Part of a small language model's weights: 5.68M parameters, 7886 steps.
MLP neurons of a small language model. Each row is named by its layer, matrix (up: input weights) and neuron, and shows model dimensions 80-175. Each number is 500 + 25 x the weight over its row's rms, rounded and kept within 0 to 999. Numbers have three digits each.
After each neuron's rows, "fires on" lists the tokens most often at its 100 highest values on Wikipedia text that the model never trained on. A number after a token or word is its count.

L2.up10:441500508510466482483497488464517452522478503497461480517536519485488470497537466477492481492495504457517488492553531458508480512494500497509508524509472540512495518485506528509455486511508524458491506546464500468476536503482487506524529457517517507494503505505509491492498562520514456477
fires on: "==" 48, " ==" 46, " =" 4

L7.up434:456509474491509499538475480543532488550479514503496496510523500504421488535486500491481523497481526513501511532489515484517514503513508494505522501439507515509525533507515465499459522526467525478481519483467561462496499469525503494560502514502542547500519497522495505489459489483486481491
fires on: " was" 26, " is" 21, " were" 8, "," 6, "on" 5, "an" 5

L7.up72:485536492537491457507507489489505509526515467463479475573479501479494512481475452489455499490495510504522488498558466504512472420515483491537490531447491471474512531450514467476516527542492535493471496524454517483519508487510502461515519514474482497459477522497528490510459503488472511545
fires on: " the" 21, "-" 13, " and" 7, " (" 7, " best" 4

L7.up322:534522473492483552521513482484492592510530534468460542484487487494501493486510497452510489484479526492507518504484501493484487532537472523473458460513446538486454525497487507502512516529483504485520540481517539497502516458493488477530512502523477526488536463516516468483538512517487461521
fires on: "\n" 26, "," 15, " along" 9, "." 8, " one" 6

L2.up445:537493500488482556528505474495494471482511462527454507500511512445474500500536542505505500488472496521506480487473490515527461490494546505492526473457557500468488508487519561500556486530532494535446504513523519549501487529465463509512449483506462482516528490520442498460519483507488476525
fires on: " dis" 23, "ö" 14, " pre" 13, "en" 8, "air" 6

L2.up387:442530504454470452478515467497513548487518486505456501547481477501483509451481536496535482519502534536480529469509510497500457461482525518496500485493493481497469478511511488529517498514459501500547507516480455480496464519487499529480513562492515538475525519485487516550463498508478492533
fires on: "\n" 41, "." 20, "ur" 6, "the" 5, "is" 5

L6.up180:462439493543480479483497470475492467525499467526495497509507501487503468489513489504508518454487478548496534490468495482490521498491519475479487452493482512491504466486534511518504496501489528455488483512539512541484512472467537509505522510484504524512535521500526484521500487481448536532
fires on: " S" 32, "s" 26, " s" 14, "z" 5

L2.up683:537517472530506497496536538474501507472464490542506525463492493468527485518595507527462469514508480514481538435508507559508510513486521508496486499491492494492538518534520494485523484511510489462514475502557500490492487515479484480531480499506499524528465497482491517455484474509498516491
fires on: " |" 68, ")," 15, " =" 9, " Award" 6

L5.up303:498469489489485533489504451558479512521529518493499516527498523510492508499497467508551514488485534477542516523512507497514500447485521514522461504454534486502508536477494479493440549497448515490495492444514513514466525494490525505504510459529461474484486450479515496470501509526496497517
fires on: " A" 26, "y" 9, "ers" 9, " ac" 5, "rib" 4, " am" 4

L6.up637:518540489480540453413530503482496526485489532513503450479467527477515518497495483455534524522519485534483464488520487517503517467507481467451479516479514513499535515490495493532471498549510494482494482487559469516476513495501487507497493466506500493455540458534519434506496521501511485521
fires on: " her" 31, " its" 11, " Her" 9, " his" 6

L6.up89:506529494483492498489511532486485490480488437527530508509502541514488471487493492539537536515489471509462475485489476481492492496513501497454478494476489455505495486482501503481527520471476527462505489493499501562517501498532495459500548518467474459477540529506480523510490494530464466519
fires on: "es" 37, "s" 14, "os" 9, "or" 4

L7.up172:478485473490505476479500516509449513509472462483499500557491527506504509494531487524516511481513491543514469553496496503499482471518494499477474495489534522457492506453524490550459504529488551456467475508498497460496524549465456505478496477467499524512544510515477464479499459532528500495
fires on: " her" 27, " in" 27, " In" 13, " Her" 5, "-" 5, "is" 4

L6.up586:499498463457490502534540506506489509472479510536506516522475531476502474514520534489497521481526485494471484480487529502499541452481489488507490511508474445468487539480513521488492522540525483515499464537520514494516486483484517554491477503515476468515509493535546510526532461457475496539
fires on: " S" 53, "'," 11, ":" 7, "-" 5, "S" 4

L7.up608:471510476492498489474499518513503506494527549522521513480525497510550521498532503507547489500471499497547476527478503452477458492526551547510480468500507520485448483499485539470481513468495460428506493509495510522465496492526492511484506489487490496467512535504489488457490492512558519432
fires on: " In" 15, " in" 15, " as" 11, "ers" 6, "ire" 5, " con" 5

L5.up157:501488512517470505501494477501503480508500479511554465501513492470513478505551529472499516518471491486523483504484473501512477456499470471502464485434479529477474466506522481483467553481531501471513484507485499498507525510472553485553501483498528514512531538519503486517462489510483515543
fires on: "-" 24, " and" 17, " when" 9, "ly" 6

L6.up178:496511473501487511468528497503548535467469466495512510475514536457515527526525504474510526509483484483500516518513504466488478501493545490475476513534482465530505447475551501517473486539475506480531461529494503506499473516480492505512542463475515527503479478516531505450503490508485523494
fires on: "," 26, " co" 12, " ad" 7, " Ad" 5, " Athlet" 5, " of" 5

L2.up22:522524499520517521515515480481479538496464443491512472509504535493544467499501500504513517489470523456519527482493468541509478490503471491540497483512482499498482505518483540496516527467494557525496525521492489443521445514470547499508495462515443487506471519519506512535511548473500465430
fires on: " " 32, "." 15, "ult" 15, " |" 11, " histor" 5

L5.up41:483553510486539474512492486456517515539512523557464521492483524506504507520485532461496544491528507525483520500530495435475483464497477471496520492497459513513449508477523506519494480495481559481454478531482497495471456484479521485521529452532526518503476522487507521497444492502506529529
fires on: "\n" 26, " role" 8, " time" 7, " =" 6, "$" 5

L5.up429:473494557470535504497510500514475477537514492489494512531503584511533513511546489528489521494531484464536502506483511486488462512472514523509481539515499486553498485506534487510530508491463507446479499451509493518526456464524529470483514464508519517501495535496501533511499535482444499512
fires on: "." 28, "s" 17, "es" 11, "y" 6, "ters" 5, " A" 4

L7.up11:481529481520517509527517450501453518508501521471497515480520520502519509550478504474489510489506506521551451445524492505493539475492516512492507515506480466486493495504497486520445497489483505479495505453466520502480438451496552531491469530493517471529522489545537505485547508525475490505
fires on: " an" 41, "\n" 8, " tr" 4, "ic" 4, " Species" 4

L5.up262:493516495511459512516508519514478507536501510523539506498497509527413456445489518491458525505512481525545487477503537465483524517539501506481472497524458474483503530505495483508512486500489504524480515535483519527485483504495487497503463500469499527494493523492543434455526479505483507504
fires on: " F" 29, " C" 17, "ita" 8

L2.up257:526530499496506513492498529509513496463479467531473526552514491506462479547481472502509528471521485534540488453527492521502501467542515485485507545543489487498467458482492551489503489496492490463499514501435511476517509507450510507501498488535468521543483478463504491538492574506506487490
fires on: "." 16, "Ch" 14, " |" 14, "ap" 10, "ach" 8, " Ch" 6

L5.up566:524518460504500476452519529532467499554495535492543513531509509448509491475519502484545529496529451514474497498500515555493493462516526513532530496506489450453524484447489497502485527479499518506500470498482479502522476576530476493482508502523482495497517497491544507515478476509479531493
fires on: "." 50, "'," 9, "-" 7

L2.up632:522516528452467475524478505512499496548440531540499486488542499464489483456510499514529495523515477488464536490489504503508470479539495536490512484552472476496505472518495480540495468496534516465492509482493470477533520491491560521491490522476506522503506548514489462491528503556513513497
fires on: " ab" 26, " Ab" 13, "ak" 8, "a" 6, "iddle" 6, "h" 6

L7.up539:496461491481489470457472524469509467504503510562503485549485516521478507494483480498497485530529496482520467483497466467518496499518507507502516499507514536495512495519509506541473492510502539459520538500527528483476508503477524505508510498481470488467501523550487511527525561494516462481
fires on: " s" 40, " f" 11, " ret" 6, " zone" 5, "ST" 4

L6.up60:523502531458513508510492517539531545486554514443502539494502534467497466509531464448479481491487523503482487511459484485514497533542491541487466495496515571493499469492536538491512490502503516513458482490480488501495547508525532547538489481477546447501490486462512504506506465516483515509
fires on: " most" 18, " bl" 8, " one" 7, " par" 7, "hest" 6, "w" 6

L7.up341:485479533486517505490514523535491489538499524510478500542488486520518525493491524497457560491471523512522522506522505480476509480454517470511478492452493483531486511490499452472484496515487498510463461498495503471515532490489474504493495476493508497460557490540531471499538501467482483478
fires on: " an" 20, " An" 17, " to" 16, " R" 8, " could" 4, "ath" 4

L5.up175:487499484474517525499494524500527484475497458496489481509496509494559498507470506544499478512496486501497507504484558522478489481527537499482525517526494527483542502480522492507538516494423522538501517488455477474481468508487480469497485467460475462441502474498528527476499497508512526505
fires on: "at" 13, "ell" 10, "v" 8, "iv" 7, " de" 7, "n" 6

L2.up397:480516468483476488506508463489496444537468474474474508482538539494467506533466528530535454484507496506476481540517428483514516506446512518536478498515451489486512516518534506506525500454474512500496501501499495513530446544515436489485503512455516504527504460469491474512468504526521485529
fires on: " inter" 21, " be" 15, " rece" 7, "'" 6, "on" 5

L5.up245:499471518487513537509470500480518497535497499491503514525459483482501530524511522490517498473519491483439520484477462518532527451497523518518478507560466496507477467498547500512488493463497478496514525517500514491559523500503500483516491545464500473514460485544483559506517494497464482501
fires on: " to" 35, " Sh" 15, " ch" 11, " fl" 8, " Ch" 7, " sh" 4

L7.up40:515495530462487474481488514458475490487501544524502495501480518502469498469540537470485522512492457526489517540495518474521479505478491487503535534507466508517508442501502521496510533498499486510473496506473479457544467492532480506507523517494500461478560543524528539475501529529502510499
fires on: "i" 19, "it" 11, " " 11, "N" 9, "in" 6, " h" 5

L5.up521:475496508538454513518498544537555490477523490532482517458477494475485494483503493517472482507506490521534503473522512550507520465474486451469466496523481512497500505490511492498474477495519520481484531499519460528531508526516460506506545515515496504462494525479525476518499555505477470519
fires on: "h" 15, "st" 10, " of" 10, " to" 8, "ans" 5, "est" 4

L6.up93:536513501517505493473447538459503494496450479470518472499428548512485480476514519485463476489476534490553508544493513513482537487480496518487504483547487477472504514504514463510506481504544518517473529454499513481495478480500513474533466530524504454510485517495482455469490497487513517476
fires on: " F" 35, " R" 24, " C" 22, " p" 5, " Car" 4

L5.up239:517550477529488473508499476531576499494499468517482488475465543541526535522484530492474552457447505498496513501488480509510489528492501494500490502505496550524494497475495488532495488489476474470528487502532510509496481504524472474514479489501552515503539520562489461502503526494471499484
fires on: " later" 16, " at" 11, " At" 9, " near" 8, "ater" 6, "At" 5

L6.up6:522498511506510480489480486512535490556520473484503507480489501510479515497503513471434468484483521487496468504461465512502479466502543531467506460490479485548479495465468448496508534483502490485547522460501483509535499502480565502507497495492475501484492561463525498467490479536528532505
fires on: "\n" 42, " under" 16, " ab" 8, " Ab" 8, "d" 4, " over" 4

L5.up254:521489484528483491481516507515552522508494516498493472472521522500496473572538526454474573481517506511511500497475485509478470507491488472524512525486498484528512532495485506469470485497469521528506482459463460506505475522504489534500552497555522501486499477497485538455490510470449481523
fires on: "," 58, " of" 11, " when" 7, " from" 5, " U" 4

L5.up692:490541537526535493486450509465508510533472435486495486536475489486464548494528501484483504495530486498509491480463501504520492470516495510510460510526484507506496509445487520488521554504481547530485482561476507468489509500513485449526504507477447450507467519535488506528482529515493494502
fires on: " of" 46, "-" 15, " World" 7, "at" 7, "ur" 4

L5.up727:504560489477481502487499516517487500525501514484455520514508538508475510515530477469483490482491576493522500491495528490486532499482488491471474490498491472495498513473508521500488501550481457422546575529480491489499477478497502494466504490492520471484485456514544478496508462510504494479
fires on: ";" 21, " he" 13, " has" 11, ");" 6, " Kn" 5, " He" 5

L5.up5:533523512487472436490491464482487485475500475499456474474481493504496494487526539504520530513533481577518527474488484504498500482527533462492493483539475482529495495472490532565519498516500545477494527490525516510500472431501492439500506489491504502500530518524510497477481469481528498489
fires on: " s" 22, " S" 13, "R" 8, " R" 5, "l" 5

L6.up710:525509528489491496549539520493464484492499499513488484508486515524472470527511471477493547474487528484468465519529485453526495506485487443497544483496503513480503484492497526518497488529499540546483491499479524477498508530459495495545505483494538501492514495494492515551462515500487470517
fires on: " and" 38, "," 24, "D" 5, "is" 4, "on" 4

L2.up624:533485478498566484519517530511500511480491473507502531504479482491531545512553485484496490490501525507495528502495458529528482443492481456489472548515485503521500512497475500502431506550513529503522476514498485482506514471515530496452524526511486506460471477507457515527458524521468450534
fires on: "." 48, " to" 9, " Coordinates" 6, "h" 4

L2.up388:508492514531432452461504498519512464459491531517505488513447474490484489448526530529508504484515519503455510495513540504537478512530472526494459532489491524527530513487502553521514491535472481507514497484527521508510479532503498493520484530493502513533455537475549500492484536499499490525
fires on: "u" 15, "w" 13, "ai" 12, "-" 8, " |" 8, "known" 6

L7.up124:491513477533514546465516473486540489506518513465516507486480505475504482482496543504502505492504465502505526511490498478513509486464490531512449512565472511566453489526494464453480515519504505480491503496529499483548513425533497491504477503510473475495519504522469511525525482500456515496
fires on: " can" 20, " will" 11, " to" 11, " would" 10, " sh" 7, " also" 5

L5.up428:487531477522503450477562486472503508498530495487491506532537499509490495511511534486491505504517510508501521487497509501532536491518517461508489510528525501507521514469569502508494477505485457491512437471563492525478507494501493476504473473502486514473531519476499547472470469481515457490
fires on: "am" 21, "," 21, "d" 13, "s" 5, "ix" 4

L7.up88:495499528471536494438487531479552510536506483482487443528504502499528484505491476548487496512491514532480486502490485507496507513514506493487467506517492532499480521509462537480516481496497507465479462531520472485535515443514523449512504463502491512475530467539531492481527495552438487488
fires on: " sub" 20, " A" 18, ":" 10, "\n" 7, "ing" 5

L7.up122:476505490451514486485506476523496500501511493496493496466526521487522494452456470488486522514496467483520454519510562486522464489532500467535508491499472504507506494509503510509525516531488518535471493505455509504527477453516529539487469533513497480473514536529514461583493466478473474479
fires on: " is" 23, "°" 16, " are" 13, "-" 7, "ult" 5, "in" 4